config = dict(
    norm_eps=1e-06,
    final_lr_fraction=0.1,
    batch_tokens=65536,
    steps=11527,
)
MLP neurons of a small language model. Each row is named by its layer, matrix (gate and up: input weights) and neuron, and shows model dimensions 16-79. Each number is 128 + 32 x the weight over its row's rms, rounded and kept within 0 to 255. A neuron's up and down rows have the sign that makes its largest values positive.
A block is one neuron, or neurons of one layer that tend to fire together. After each block is what it responds to, as a language model described it from the Wikipedia text at the highest values.

L8.gate148 [199  56 121 130 162  86 114  90 172  77 146 163 156 113 178 110 174 181 183 140 159 119  98 118 152 134 158 140 164 125 139  86 140 124 124 194 129 144  92 128  79 169 161  97  77  59 149 132 147 100 109 177 101 138 148 121 159 112 176 155 108 108 177  99]
L8.up148 [ 72 128 168  82 192  88 138 155 186 114 122 146 144 122 107 100 121 144 142  95 114 113 134 141 150 121 125 152 139 164 150 190 150 128 117 149 171 120 113 124 120 165 185 121 118  98 133 145 126  88 142 129 106 144 121 123 127 118 143 153 133 116 116 140]
L8.gate233 [185 160 132 148 114  83 129 149 184  94  91 139 141 124  86 133 112 141 152 161 147 167 154 194 131 138 148 129 140 106 106 142 101 132 151 131 160 116 156 101 132  79 143  59 130  49 180 136 111 128 150  81 149 109 163 131  78  96 152 135 195 201 114 138]
L8.up233 [106  49 123 147 129 124 157  84 148 104 131 151 174 151 108 146 170 139 147  84 154 163 147 166  98 214 146 132 176 183 160  93 102 161 149  96 137 152  91 155 181 129 190 128 143 163 184 145 110 113 128 130 123  76 119  99 130 178 151  85 146 152 176 151]
L8.gate253 [ 99 137 158  41 149  67 153  95 156 107 129 175 151 162 133 139  98  85 134 107 108 134 124 151 111 132 157 105 146 108 103 123 166  71 121 115  80 155  93  76 107 122 102  94  73 145 139 131  73  91 188 104 111 169 131  91  65 121 134 157 109 143 100 124]
L8.up253 [175 174 111  98 184 160 112 147  82  74 116 108 199 148 128 100  39 179 107  95 157 182 132 153 160 128 121 161 165 115 141 124 154 137 119  92 132 146  90  79  95 133 144  77 145 134 159 104 129  73 106 135 149 106 141  61  97 113 145  95 128  65 116 125]
L8.gate389 [126 138  45 162 154 110 184  88  98  92 161 117 182  76 101 127 108 130  89 113  42 155  92 151 135 184  99 197 134 200 131 153 134  96 188 140 140 127 143 148 156 113 149 138 129 112 172 149 162 121 139 164 110  89 162 151 175 116 113  90  87 175 117 112]
L8.up389 [206 146 131 163  94 160 102 115  88  99 141 156  88 179 139  98 129 113 139 139 119 125 106 128 118 124  88 133 169  88 141 105  54 114 109 113  94 168 131 140 100 185 178  69 153  89 109 176  52 166  92 167 123 148 141 161  51 108 171 113 132  97  94  92]
L8.gate571 [149 152 171 153  75 152 138 143 128 112 109 138 124 127 154 179 142 130  74 116 130 251 110 156 169 149 103 132 152 108 201  72  66 103 124 118 129 178 126 113  96 122 143 104 113 146 152  98 120 134 115  82  46 151 183 152 110 113 122 104 127 141  88 157]
L8.up571 [169  82 166  60 148  97 178 176 140 157 136 107 172 118 153 136  99 121  96 185 120 124 140 146 179 134 162 133 151 132 135 167 172 109 206 150  94 107 117 149 130 102 126 136 140 130 117 136 168  76 129 148 108 138 141 180 149 103 158 161 154 115 117 117]
L8.gate650 [104 123 136 202 146 172 121 182 115  83 114 157 132  93 117 115 179 148 147 147 162 139 128 184 154  83 142 152 138 105  82 164 113  72 161 174  69 183 115 118 113 187 154 129 115  84 116 128 142 156  73 162 142  57  79 144 124 135 173 146 144  39 135 162]
L8.up650 [121  86  78 155  34 133 199  85 115 213 171 118 119 119 154 150 106 169 145 155 151 152 124 173 167 137 114 142 104 103  62 215 124 133  95 128  94 121  90 132 172 143  92 172 128 119 127 159 104 140  71 114 108  96  71 105 172 116 179 139 144  70 134 136]
L8.gate679 [191 102 102 108 142 173 133 157 121 120  62 143 150 168  45 168  99 122 145 132 145 141  70 103 164 168  70 159 152 117 178  98 161 169  82 138 153 103 169 101 100 110 148 154 160 166 108 120 105 162 121  97 117  93 122  55 107 143 158 123 134 169 137 106]
L8.up679 [173  56 183  69 119 110 154  94 137  81 115 136 111  83 126 161  99 130 108 152 125 103 118 109  91  86 124 134 129 128 130  79 133 115 101 129 128 111  92  82 138  86 130 182 132 138 122 106 144 121 150 119 120  97 192 141 145 133 117  71 135 134 187 148]
L8.gate771 [189 115 146 163 112  83 166 147 122 134  70 113 106 157 142 196 142 105 131 143 122 162  85 110  82 121 158 108 115 186  76  83  92 124 125 128  47  98 118 102 117 111 125 173 103 151 144 131 153  89  80  69 100 153 113 162 119 109 164 144 144 118  85  72]
L8.up771 [164 142 136  80  64 131 153 127  91 126  81  77 152 144 116 169 106 128 175 169 152 126  81 111 157  77 200 140 114 124 137  88  81 170 155 135 113 153 170 136  84 137 115 120 172 141 151 121  80 129  95 122 126 143 168 172  55 111 135 122 132 152 140 127]
Description: Digits inside table numbers. Digits continuing a number in tables and statistics, especially after a decimal point or thousands comma (5.4, 986,144, 8.9), with rare mid-word pieces of long names.

L7.gate251 [144 142 114 155 135 209  81 138  74 164 144 112 101  86  87 119 127 113 137 186 209 117 121 171 133 117 124 142  72 191 128 114 120  82 154 128 128 173 180 110 173 154 180 118 115 151 132 154 124 112 119  96  97  96 150 131 103 170 120 119 134 155 125  47]
L7.up251 [125 128  99 117 135  70 136 149 137  72 101 165 169 103 156 128  86 136 106  92  56  91 120 117  65 163  65 161 128  99 133 134 166 134 111  88 134  95  65 147 116 165 100 136 144 125 133  97 154 166 156 158 150 127 130 116 143  87 160 178  58  71 141 122]
L7.gate441 [103 113 181 149 128 153 137 184 147 139 177 154 111  86 113 107 103 139 140 102  39 157 120 126 113 153 101 118 117 170 149 123 126 139 171 174 120 136 202 120  89 147 124 129 164 125 191 129 122 112 129 186 142 111  98  98 138 185 139 156 150 113  88  86]
L7.up441 [149 169 126  64 121  98 145 146  67 172 177 167 164  70 154  91 124  91 156 119 114  96 136 193 188 160 111 103 201 103 128 144  81 151 146 198 103 107 149 164 173 124  93 128 192 202  91 104  92 172 148 169 100 175 122 212 176 105 121 129 108  99  94  75]
L7.gate626 [129 114 150 130 120  92 175 119 142 121 138 159  89 156 161  66 106 114 128 175 122 138 116 151 109 108 127 171 120  88 117 145 145 109 153 121 124 137 138  82 140 130 141 148 149 144 105  96 149 130 105 203  99  63 111 114 109 144  73 118 125 140 123  88]
L7.up626 [ 75 164 129 107 158 101 158 132  89 144  96 152 107  95 125 136 165 115 122 137 131  82 108 171 134 139  79 104  87 120 136 174 146 113 109  97 110 119  65 112 101 154 134  93 145  96 151 153 116 146  66 154 157 173 118 144 138 100 124 142  92 129  97 152]
L7.gate892 [200 106 153 113 109 165 109 171 128  81 108 158  98 112 151  98 134 136  80 175  92 151 154 137 128 203 147 135 138  88 146 102 146 147 168 108 141 135 145 141 182 160 128 127  82 142  90 141 140  76 143 134 182  73 125 125  89 224 190 126 120 104 114 141]
L7.up892 [152  87  43  83 201 168  94 157 156 150 123 127 132 118 160 109  90  91 111 136 122 103 162 145 117 119 129 192 136 212 167 122 206 176 179  88 157 114 156 177  73 187 105 129 133 138  79 165 154 153 137  82 146 121 168  71 163 132 163 153 135 121  86 131]
Description: Pro- word-start fragment. The first or middle piece of a multi-token word, mostly "pro" (promoted, produced, progressed, pro tempore), also name fragments like Mer-se-yside.

L10.gate74 [248 123 118  76 140 134 107 129 101 199 164 143 149 123 140 146 127 119  98 103 194  88 118 175 154 142 120  94 116 114 123  89 130  85 159 127 131 106 183  83  76 121 115 180  71 102 144 117 120 146 192 120 170 112 136 114  76  68 177 106  58 141  82  89]
L10.up74 [151 143 112 146 125 122 172  95 129 177 135 121 130 102  84 134  93 168 116 126 121 175 104 133 120 142  80 184  93 145 132  67 152 136 186  73 162 147 104 149 141 126 145 149 113  99 155 130 127 172 133 124 149 171 126 146 143 131 101  80 102 167 127 201]
L10.gate507 [ 89 125 167 168  73 102 157 164  87 184 129 123 101 125 111   1 112 111 101 101 145 176 157 108  93 109  66 124 143 128 131 127 141 100 136  83 165 149 123  84 109 137  88 148 146 190 150 144  92 130 180 113  70 107 211 127 125 122 131 121  87  78 151 194]
L10.up507 [125 155  89 116 135  98 100  76 135 149  91 119  89  82 158 114 158 147  84  96 156 154  75  97 117 110 189  71  84 125 107 183 113  87 154  79  60 100 170 124 100 150 182 131 138 138 131 138 123 178 116  88 152 161 151 114 182 158 124 146 113  99 129 126]
Description: Paragraph-ending line breaks. Line break right after a sentence-final period that closes a Wikipedia paragraph, usually before a blank line, new heading, or list item.

L8.gate52 [159 148 101 110 134 177 102 113 107 182 102 192 128  85 118 107  88 119 175  73 141 124 143 233 154 139 158 124 109 124 126 141 111 112 182 110 129 159 200 191  93 146 156 142 169  99 172 150  85 117 118 155 148 125  87 159 174 124  71  78  58 146 149 102]
L8.up52 [142 122 122  76 111  72 141 168 144 169 203 102  95 130 141 106 117  95 130 161 186 121 162  48 119 169 101 119 136 115 102 131 147 123 114 129 116 111 164 169 102 105 169  65  66 151 173 164 116 179 133 207 131 116 103 118 126 170 183 125  93 164 160 127]
L8.gate257 [167 171 131 142 117 104 106 117 124 133 116 170 167  98 184 136 128 113 131 224 128  64 104 175 154 198 126  99 145 143 136 146 118 148 197 156 200  81 122 112 129 124 172 109 158 110 179 107 163 145  50 168 146 126 147  81 144 130 142  80  82 136  88 163]
L8.up257 [109 165 140 121 137 122 156 121  97 126 156 100  99 140  42  96 160 106 105  97 112 129 149  77 153 168 117 150 163 114  82 136 141 124 171  70  94  90  88 157  92 159 169 124 133 176 118 179 146  98  83 161 169 157  97 103 170 170 136 185 124 136 124 100]
L8.gate375 [196  87 171 132  79 118 140 133 131 116  90 124 153 146  77 116 183 124  79  99 174 125  91  86 131 116  68 121 117  96 144  86 101 118 105 162  72  93 201  77 106 100 108  84 104  95 114 153 134 175 132  89 122 154  92 153 128 167 117 167 149 135 149 166]
L8.up375 [145  74 141 152 124 122 109 160 125 100 105 121 162  93  91 162 142 116 103 143 159  86 109  92 124 113  87  80 156  98  92 122 198  68 147 142 173 164 138 126 107  81  98 131  76 132 156 143 106 183  88 113 115 153 145 115 216 145 116 182 185 137 149 125]
L8.gate565 [120  98  99 167 133 157  89 136 129 142 155 122 112  89 151 113  73  41  58 194 169 176  37 121 142 124  87 140 140 124 130  99 146 130 169 144 105 110 164 129 199 160  54 110  64 113 165 151  95 175 137  87 111 120 130 172 151 206 131 105 111 132 142 135]
L8.up565 [145 133 163  82 131 158 114 135 227 132 123 102 136  54 106 156 130 138  93 127 103 152 157 116  65 104  90 169  92  85 144 107 185 107 157 152 143 119 133 126 120  41 125 117 130 119 119 124 175 112  63 134 132 137 160 116  87  90 100 145 133 132 159 158]
L8.gate625 [108  84 117 133 137  86 115 164 160 198 124 118 106 100 166 157  97 154 100 169 109 163 119 109 116 132 164  99 125 122 154 121 122 117 127 224 148  78 128 110 133 144 108 135 129 115 133  69  99 141 131 143 146 125 133 168 193 106 129 168 181 137 131 128]
L8.up625 [139 189 115  65 175 166 118  91 115  60  91 171  81 124 167 128 131 139 115  58 117 169 139 137  60  94 151  54 135 110 144 123 205 135 137 142 151  85 172 141  70 122 114 136 139 138 209 144 141  84 101 138  84 136 168 133 115  89 135 168 179 117 136 136]
L8.gate845 [114 150 115 112 146 145 139 115 124 115 102 135 111 161 115 144 155  99 154 111 181 205  99 171 145 134 145  79 111 141 132  40 154 141 146 157 143 153 148 135 110  86 113 198 135 116 134 131 136 198 159 118 116  77 115 122 112 134 128 128 133 139 108 170]
L8.up845 [124 145 145 129 161 186  80 104 109 151 128  78 196 162  95  65  36 124 126 114  89 135  78  75 126 116  65  72 104 163 134 180 119  80 137  91 126 133 127 126 158  88 123 166 116  81 120  94 117 164 146 126 132 146  98 120 135  93 129 212 107  73 177 133]
L8.gate916 [122  85 120 148  98 127 133 126 141 137 115 139  72  87 133 202 156 119 148 100 132  47 126 147 138 128 162 166 146 178 133 120 121 112 145 113  97 132 137  91  90  94 102 166 130 101 143  84 141 174 172 150 130 107 137 154 171  84  96 116  88 150 131 138]
L8.up916 [102 145 138 179 129 168 155 188  87 132 115  92 124 155 132 192 107 102 139 136 138 126  50 124 144 133  58 131  95  69 111 127 146 135 171 174  68  67 130 135 186  89 130 113 159 105 181 161 149 100 123 129 143 103 163 147  58 170 186 125  77 145 138 128]
L8.gate933 [161 136 117 117 140 145 138 112 128 133 115 130  69 105 146 115 150 103 151  79 129 174 166 143 100  89 161 144 139 139 185 131 156 111  91  70  85 143 105  86 159 112  88  81 129 142 158 148 180  71 176 181 165 154 132 135 189  97 134 166 115 127  86 123]
L8.up933 [125 152  60 122 171 166 172 164 145 128 114 100 137 145 100 138 119 147  62 144  90  69  76 136 162  57 119 191 126 133 117 136 115 117  84 155 141 100 128 182 138 118 126 150  89  65 155 105 123 158 119 143 142 197 118 134  95 113 128  75 162  82 133 148]
Description: Word-start fragments of split words. Early subword pieces inside multi-token words, mostly prefixes like pro, dis, ex, or mid-word letters, as in pro|duced, agre|e|ment, re|l|ationship.

L7.gate55 [152 138 166 162 109  97 151 155  77 138 104 130 129 127 154 111 141 146 136 143 132 143 225 171 172 104 122 118 187 154 125  72 159  79  78 183 142 110 188 124 132 145 186 122 109  95  97  83 144 148 133 134 104 143 145 182  67 142 159  75 142 173 110 117]
L7.up55 [143  83 121  92 116 110 148 101  92 127  90 139  97 111 166 113 153 124 157 183  98 110 126 108 107 109 147 147 172 137 138 170 143 161 135 167 149 132 118 161 202 155 162 112 128 119 174 121  52 133 107 140 187  97 130 133 110 147 155 217 121 107 106 112]
L7.gate349 [160 192 166  92 125  71 102 149 151 155 112 163  41 101 137  96 133 153 110 126 164 117 169 162 100 116 216 158 197  76 120 133 109 142  89 125 143 112 169 116 108 148 120 134  99  10 125  85 102 142  89  89 171 130 107 142  90 185  95 130 122 135 139 102]
L7.up349 [144  99 156  83 155 138 141 140 166 137 123 104  45 100 160 130 119 113 105 182 152 184  90 145 173 138 156 134  85 143 163 113 144 115  69 129 100 168 124  87  94 114 150 124 138 129  93 151  66 137  84 167 108 129 146 198  95  86 126 131  82 137 180 133]
L7.gate439 [ 90  98 158 121 125 148 113 153 157 118  81 170  96 133  77 108 145 155 146 132 109 199 205 108 129 133 158  67 125 181 105 207 127 134 158 123  99 146  96 126 126 146  70 161  71  93 150 115 140 187 139  65 144 148  68  85  62 150 131 100 154 166 117 149]
L7.up439 [121 148  47 141 133  87 159 135 118 135 111 103 110 124 130 149  57 128 129 191 155  88 113 101 167 145 141 167 179 106 124  78 133 166 155 150 124 152 193 114 142 145 166 142  84 132 130 117 163 154 200  71 122  68 139 163 140  85 162 111 103 160 133  88]
L7.gate796 [102 136 151 114 100 130 146  84 140 159 122 126  58 175 156  87 162 121  77 183 130 184 151 149  98 130 156 109 175 148 162 133  82 145  98 178 114 116 168  93 166 165 130 128 117  51 106 111 101 119 193  90  95 112 116 106  87 168 133 129 156 181 153 200]
L7.up796 [125  90 115  96 131 163 153 105  69 100  91 134 104 162 135  90 117 119 109 138 160 168 222 140  67 107 115 205 162 128 101 108  93 182 114  81  55  81 101 104 118 148 143 155 113  77 169 183 141 156 156 155 166  89  92  90 136 109 105 141 153 101 149 110]
Description: Music role word pieces. Mid-word pieces of musician and instrument role words, mostly in music credits and lineup lists, such as bas|s, gu|itar and comp|os|er; weaker on other split job or title words like technic|ian, ska|ter, Asso|ci|ate.

L10.gate149 [101  93 196 131 152  59 192  96 119 121  89 139 114 133 126  67 119 130  43  57 157  66 132 156 136 179 140 110 133 160 124  84 148 145  64  73 129 231  97  98 158 145  75 140  66 174 101  91 113 108 168 127  87 123  96 170  87 126 163 118 105 157  81 127]
L10.up149 [139 182 172 103 142 117  98 114 109 149 137 139  93 135 104 130 119  98 164  90 128 159  72 120 119 198  75 144 141 123 114 133 162 120 172 125 115 178  86  89 102 118 141 181 128 106 131 117 143 135 124 108 112  99 158 120 107 126  98 169 147 140 144 190]
L10.gate667 [148 112 145 132 132 156 159 150 116 160 129  99 134  96 187  52 143  82 131 144 153 100 113  86 151 165 112  92 129 128  94 142 162 113 125 155 154 152 134 122 159 109 141  64 104 178 189  95 138 145 131  80 169 189 154 160 159 129 136 114  77 152 119  80]
L10.up667 [129  33  96 155  79 111 161 156 110 229  84 113 135 138 158 115 160 201 100 125 162 164 200 159 152 132  90 164 187 141 147 161  80 154 144 156 173 151 158 137 113  75 172  93 126 167 110 142 113 136  63 163 131 123 172 123 137  68  91 137 116 158 121 144]
Description: Table and list fragments. Mid-word pieces and decimal digits in wiki tables, lists and stats, e.g. the 1 in (−1.1), Point·s, Black·po·ol, often before ")" or "|".